MLP neurons of a small language model. Each row is named by its layer, matrix (up: input weights) and neuron, and shows model dimensions 144-239. Each number is 128 + 24 x the weight over its row's rms, rounded and kept within 0 to 255. Numbers have three digits each.
A block is one neuron, or neurons of one layer that tend to fire together. After each block is what it responds to, as a language model described it from the Wikipedia text at the highest values.

L4.up97:115115135163153097117175115162110121122093153107123140123139172167108109115162144100183127164147141071167103131153132146108134146152123170159088103128122104119132126076151163128140139103103157083148155132150162150103154168118159147115137143114120120152098129095090188112173091075146125093
L4.up236:172171149135126102103104115148163164107111159118106153118132113136155144115120128140104126168095151128141111102140151096167132098100119125145111097125123120150167145114122119120123182126108159109138101161127104107126120087130112158056094131145081140101141136159156078164144128112162157135
L4.up378:088124177129120122129136162117166112101101158126110104151146099153124102120136105109118163174129092085159091134166163150136116120104172128140123138137153100088139118148150117137130118159125132091125160147141117136092129187141113096113110119139134134113106120126139173124143153113135149145
L4.up832:136086133118097110119141125163158117142104126128093158153131115125133142136137140127168125147148144135076114150141151113143096126132101083083110122122102117154103154094147132087147124110129127086057131149104157141129148121096145132093095098164108138176112114151139100109129079098146121183
L4.up877:119135167088155103116115106122156097093150135136136164144140116141112121085160167137130083127142131096122106151152145136155112108137109134144092150123116150131147139103132152099144128123111087089116135119099153151111099129141165147154120155184125112162088110114116135118173145139117172151
L4.up902:150096113143073096132093119116135118111140164122095121148140165138114111121114135125112142157129145136149131116161101142165100114093127156130079129120116146131128140153161114115143194112114152127101138151128125143126143127135144185078117156131116117136105104119136096106157163063128144133
L4.up904:168103191131145065161131132145131119190102117138105134143162126128135135125111120115127105146127152123097070141128170145107132116114130118121113154104122129125131124124093135148132150132139147052079137158130176148117130112132129158083084112125106132169164115132085146105118139186213097112
L4.up1009:121114178103114113145112108138141110116142135157142126098142113114128117131152155108148130148107124127138166133122160164152122161156151163111109131143099149106144130103119123109124136098131141116107124147104119133086107144111162165141095152151111142096122117142129134122167120115124203150
Place-name final pieces. Final word piece that completes a country, state or city name, often after a comma in location phrases, e.g. Sp-ain, Switzer-land, New Mex-ico.

L3.up123:123144157154132141108140147119121139132147127098100069106144128165131167088119122091088175117123092133174163143153112136128150121084085123075158130142102096132116098135117106129129119143139147092126102149141156119149150176104129129116136081153114125149154112101112156159078100102114159168
L3.up197:145153137150167079151134100148161131133105112148094122151130128141114106101118129098133121149140113094160160106101141145138170126120144172096127122161131156138101104104111128164139159120149147100124184122134131122128128145136118100081162139102128142103082131091143119168157082144106146084
L3.up209:157150095142160113152125129178152126115139133133070135132136161149145135123118154143115106097103074158130160129102130159117152146150146126109160150128117104166142087128123148131151169134089119109101107224104118139104108173151134123130130124132095138111146117089089142135143147143146128146
L3.up483:142129087080138147152193152117169078146121134131110119099153133178135124142111138111131106113145145130100165149112167152142157130136143088120165120122128094165107147164142109126145119132152141143125171118092139139131171152106110100117096138105117085104122146143137120165170131152108092103
L3.up814:175117107143135111146093149136124119121149117125077087097129105120143105129128158109098161101132147112143138096146104137168152131057135142156152120152144123101111051096132125167117143133127154104173163156111114106113150120118143142065162134143096112104125141155117109124090124155130177144
L3.up955:174104124143092113164122111141141090143145166127152121118159145137148102096083121100106122122150122132134111160120122135068193154131126139067119124119121151133118137136112133132128135111138128173130145167153122156122138168094138110107105092148161144129140131133126070138092141105141164105
L3.up995:135131133118154093146156144090113123156144114111079082086118135144114200136148167075141138144127152122126127163137109151106137147156127114133157120135123108136137166094113146142114108119163144100155135130124139123124116108159120135115160113127123100140126130174104134159130117114127138160
L3.up999:130126125098148108153152157136177098101073116169140117121104105148088136122127150136110118117124144168140115166123135134165150118138098107082137120148108119151144080098141158132178082158140110138123118111142124119176112149153139133134137098118128115106177129094127136173139092156091136161
Fragment after initial h. Word-piece tokens right after a split-off initial "h"/"H" inside a word, e.g. h-ous-ing, h-us-band, H-en-ry, H-at.

L5.up612:127156125105127101133119141111083082160093117112141139139145119107119130133131172118172111170111130090142134129141149131159114129137138150150108144130125131116107078072143104124155137077079113134144125133115158136136109123156124148107120123100126179133106135152143151114148164170147161142
Country and place-name completions. Final word pieces that complete country, state and city names, such as Aust-ri-an, Ug-and-a, It-aly, Virgin-ia, plus whole tokens like Germany and France in lists or locations.

L5.up534:151131101123153078167146157135113128123111134129110144120115138134098136127166138140143160119135123138154088096157110111151145099124086135134137142142093130153133140123147139147131134115131176064130162124088086114113154124148133073100114129056173128157132121168141171152153144137130141133
Mid-word subword fragments. Short non-initial pieces of words split oddly by the tokenizer, e.g. re-in-forces, W-eb-site, gr-ad-uate, His-p-anics, per-c-ent, mostly in census and infobox text.

L3.up187:166135154104154097127122160099132130131140139125129135150125169094130136102181090165104156111112149172132131140122105095109132146129118100112161124108098101106168074161118092136104162122065110104144135179132142158136115171096122135147136126084127150140136141121122124130127129152126165139
L3.up355:157155143118123121102099127128161137078146119134123098101078140126137112113153099145096150081129125069131137097144173098144110131170144116159148131106136153096141113105136144123165093125105143090125112146094138141148107130136102134131135122113116122100125155137136130096110096117080135111
L3.up426:134073147123125143119117106144172124135129155139142091103114111109165116189107147107106062122129102169069070142141107145171174119145147121103122073138110137120175151112151103100097126138156138139160125152116131102100126125111095069131153170115117117079150146158106122151169117108102126135
L3.up559:157111103149161130109115117079121105085164126126100131168137077076176133108118100138123158104097156128170160103084138094095110088067131126117122124134136082146143135129156166145124142112133145157156128134180115133106114152126107117151123164104133098147133136138154161107126119117157124101
L3.up689:140121150146161079119169138115169078113136118149108138119130128096099158095140150189113140101163105129146154119129129144148117126134147109131099124130113117129165146177142147165121153102098175091111131132091141117103126123108148143125146095130142098144093154137119119153111105161127135116
L3.up710:122124163146126124143134134148128144083119104144092131090137115101133133140136140042128148166069148099120148135147150120156140134143177084161076154081146129122146123103138113134137091097113137077155139161121176101125166202099150141124145131136139098154112114116162109125147154120131126157
L3.up783:131118148128186099140144104152126135155110112123140153122153129092125126110139115125109122102145143148080157124178129109156126137117140148106130134146126122116197159072138146096151166094098138124140126139093122078102169145113113123109106099073111121128119174157129124153080155111147103125
L3.up974:161119110142106114099181149130113091106097087131098135140175117103172116087110128080090104118098117156139153113152175120115130082146186129114160090085094108131169138160129139141157131089152135127134145175086119092151167129067123133163135111139127150075139094129081097108164120115130126134
Before a number. Tokens right before a number or figure is given, e.g. were, had, was in census stats, Total: in infoboxes, c. before dates.

L3.up87:129119139133159138154109107099126138132140156139128126109119147158131118154126112119144170156165160132128108152155113145133123107151106149173123116113055090179136141098147112143101092120102081110123166152101141149117136124131147153124125132140099131100114118102156145156154116142122109109
L3.up252:106137132104081093120123173126124076115089141157076115083106182118141136126111152124107119130190156108144068148142140124147109096138139140129126129163098136096152154127148140141111129119123170094090115122111155136157068161124132133119126104083142174109130116109143146063135140087156159150
L3.up262:134120109177153160121174101151119129114141088121156152137133120125154119134161130105135125143124088148098092119125130101130155106175144178102118126133092123140165128130140168156166136109135133070139120112136135153155139159096167124140106155141123107085144158095120143090114168143140088159
L3.up417:132128124096103123131094147127122093128171112136102123104127134137138157151158120130144126140146119131142133146141146151124116146135130140127144124125074117099124127112132125130149177108120096105111124135135164158117109115150146142141102133119096134168115129144148165119128137122105169184
L3.up489:117171130152134128184130165149122107120150136099037134118112154125126119111116140130144116113152136104144108157121145165137147112104131170109133105127107180152140122124140148109164115107129131110085113123093150163148141177144108144085121104134112135131114110132170170102140132119154156148
L3.up564:095098106150111135089126138159163134154166122112138115094110138132083124156144076097155159138184164154164109145144137114120102120218127157116115129135126171134127141108141116090137130081133108101120089118114131129101153155118127129108094139099101123103077141130119118138167134136147115149
L3.up574:133117123164151124123135089099118129125161113129121137157123120124134135115156150158101135143127102122077142104105145166147093105127129151076111155102064127141147137137131168130109112100142125143154113196150127133151087138120149146149102120159127139109136119135128141131142158127065155162
L3.up921:139127119143139134136120128134128115084186107108141167174124150079103117156121117134137090140153164122130119120099149149131099132101096148157112124086105098112159131149138125117160151128121129143121115152137109099171163151175109143050113134157143122105122119101123127131144140115139125126
Country-name final pieces. Final word-piece that completes a split country or place name, e.g. Sp|ain, Brit|ain, Braz|il, Philipp|ines, Ire|land, usually before a comma or table bar.

L4.up149:071106134122148095145191159147145119158127143133160092127154152109119102126126106143110152137115103154124097129171142153145153132118143132125129137169144113165141143127105158092137192109116105150133112138113097113124102142113142131131143144124116153143129125122157139137111176082149127160
L4.up314:137177114162151161147176125141132091103115143142130086157092116188139121098139134100131147138118104106172127101144121112090152134136094147119121096114095155112130138144159108120134130157146119131149116152136146110136134167080145101149151094102133112096087123111153155118098107103171073100
L4.up325:153152124138134067150186128101164136137104122143137127111125155133137096152142131143167135111164128140123144144104151134141114083122148158118109122132120119131125147148120167128163129080114118115141165109116110114135158143117129131121144159127095140128116104134105149143126163137078114099
L4.up415:134140101155135101105135116128154076159149135136147144095092093099168045108137113127147138101133097129135138110119101146124109115096135081134115080139148127154182104124109109120121124148146167162133092157133138117109133137106142105137107109095127158125134118148147117106161147159158148139
L4.up427:117123160129080109125122166140159095145130143140160140152161075125134141155164150134124143113138111123151150114134073110135141147130132146099128107120104091106176139122112152115190160133124135113114111170108115082126175169128095130071106113121113124173129169124130165099116163136090133097
L4.up664:138111108094147114157168123132112095157147143120161101115102092119153146144139131100116114118128118066132149147110103168061137141064112131134101115134107088119190179098133137135139120151100159135145106131105136158150162103151156123174129137143179128125126124180144160123108165143112111155
L4.up715:142135121148116118067144131128118087159113132155118124093113144120147123123150127131108097145158111101086141144125140133135129132119111121138137141110108184137173110078128132163197125133099129051124144139148108102134132162097142131111127142065151115152126168143092144154119145184146109157
L4.up1004:135124096138146144146150164157133154133159154131116147077095117127125070122144110135158123122151111081107119136099148143110128121141144118139150128111104137162103094134140105095092142187136077143161142165144154097120153148119153141167122071150136130143130138140137095104122117137109120117
Predictable mid-word fragments. Word pieces and short words whose continuation is nearly certain, mostly in templated infobox or census text: E-le(vation), r-en(amed), (aged), age of 18.

L4.up18:148161109145129135159149119091130118169144107166125110179105147122142136147128097137123135133136123124127110114169094161125174108128138128120136107128131125129176143162157119160112121156121169076154132139165098115075178142125116106120085105123159192103129141148135111098165089119089091161
L4.up257:144130122162123093145179143127126080122141151100151125145111131138130099135111138038085149093143131153151153145125123135132147129150126141087185119163099098125131149153125111108136127110163122122124127177143100105097172089168105066109130119122093168159113138128109148116122153129072141160
L4.up298:156169148149133080121171145153136115163145135117119117108140138091109095123134126104106154191129104146153169137120145127138115134143138114137169141131130109121158083118166139094145110126099146100098123157122130127065174152123146146117110063149101119132106127103114103149127132138122174128
L4.up352:116128115138140094107146145126152106123126116145116095097132151137134110108128158125159103093114063139120161118122088090155089149165137163114110126136174114112108092164097173166129095100164183163112124149146147112156130130140157139122070127071102149126142120207134129156122141168114121094
L4.up385:135135103124148085083114164141133121070103102135128122171086145129121144149126121148133165181152167108137147145139144100134149106132182155133154117124104119124139120123165101142120123182119116103134143178131188115078155105122109121132126114063124104140127162165143110123124115137115150072
L4.up621:140166091135176101120111144164127082102131122127170122084122173131166091108084120105132170122080149145168160135158143127099149115147099113117094111120151102142129126121138141158137191152109083131097111158105128095095079113173147107101120065103126082108133129144118145117118136132127131128
L4.up756:125109114137161103118096177133080158107151121167151178115106127093142126096144085109138135125083135162180116120137126106132147085123122116099108102169147128137129130090131108077108155175159144120125155124109126143098122145190112101128156103105093104127156145118099169141168122149135121136
L4.up941:107156151105127119149173100114123145121117129134091126106149140153097133141127161084128152117140121131128100152144127168151162111125122165114105099087163142095127140110118128123108123136127151100155154172113113101084132087118188111127121121082075133156149119145176099135147115115131129081
Closing parenthesis in article leads. Closing parenthesis after birth–death dates or alternate names in article opening sentences, just before "is/was", e.g. "(born 1963)", "(Arabic: طواس)"; more weakly, mid-word fragments such as "mm", "cl", "ast".

L5.up468:160140105166147079157159120130123122127100144132130161125071119117169148125122131147156199131143120109127128111116090137128135132104120096115143060142155121131171076118150136130113136137119173122107140151113133125084134113131093147129112135106100137196177140139180147111144172120110122131
Formulaic boilerplate continuations. Highly predictable word-pieces and separators inside formulaic Wikipedia boilerplate: census stats, infobox fields, tables, e.g. c(ouples), Histor-ical, highe-st, C(eremony).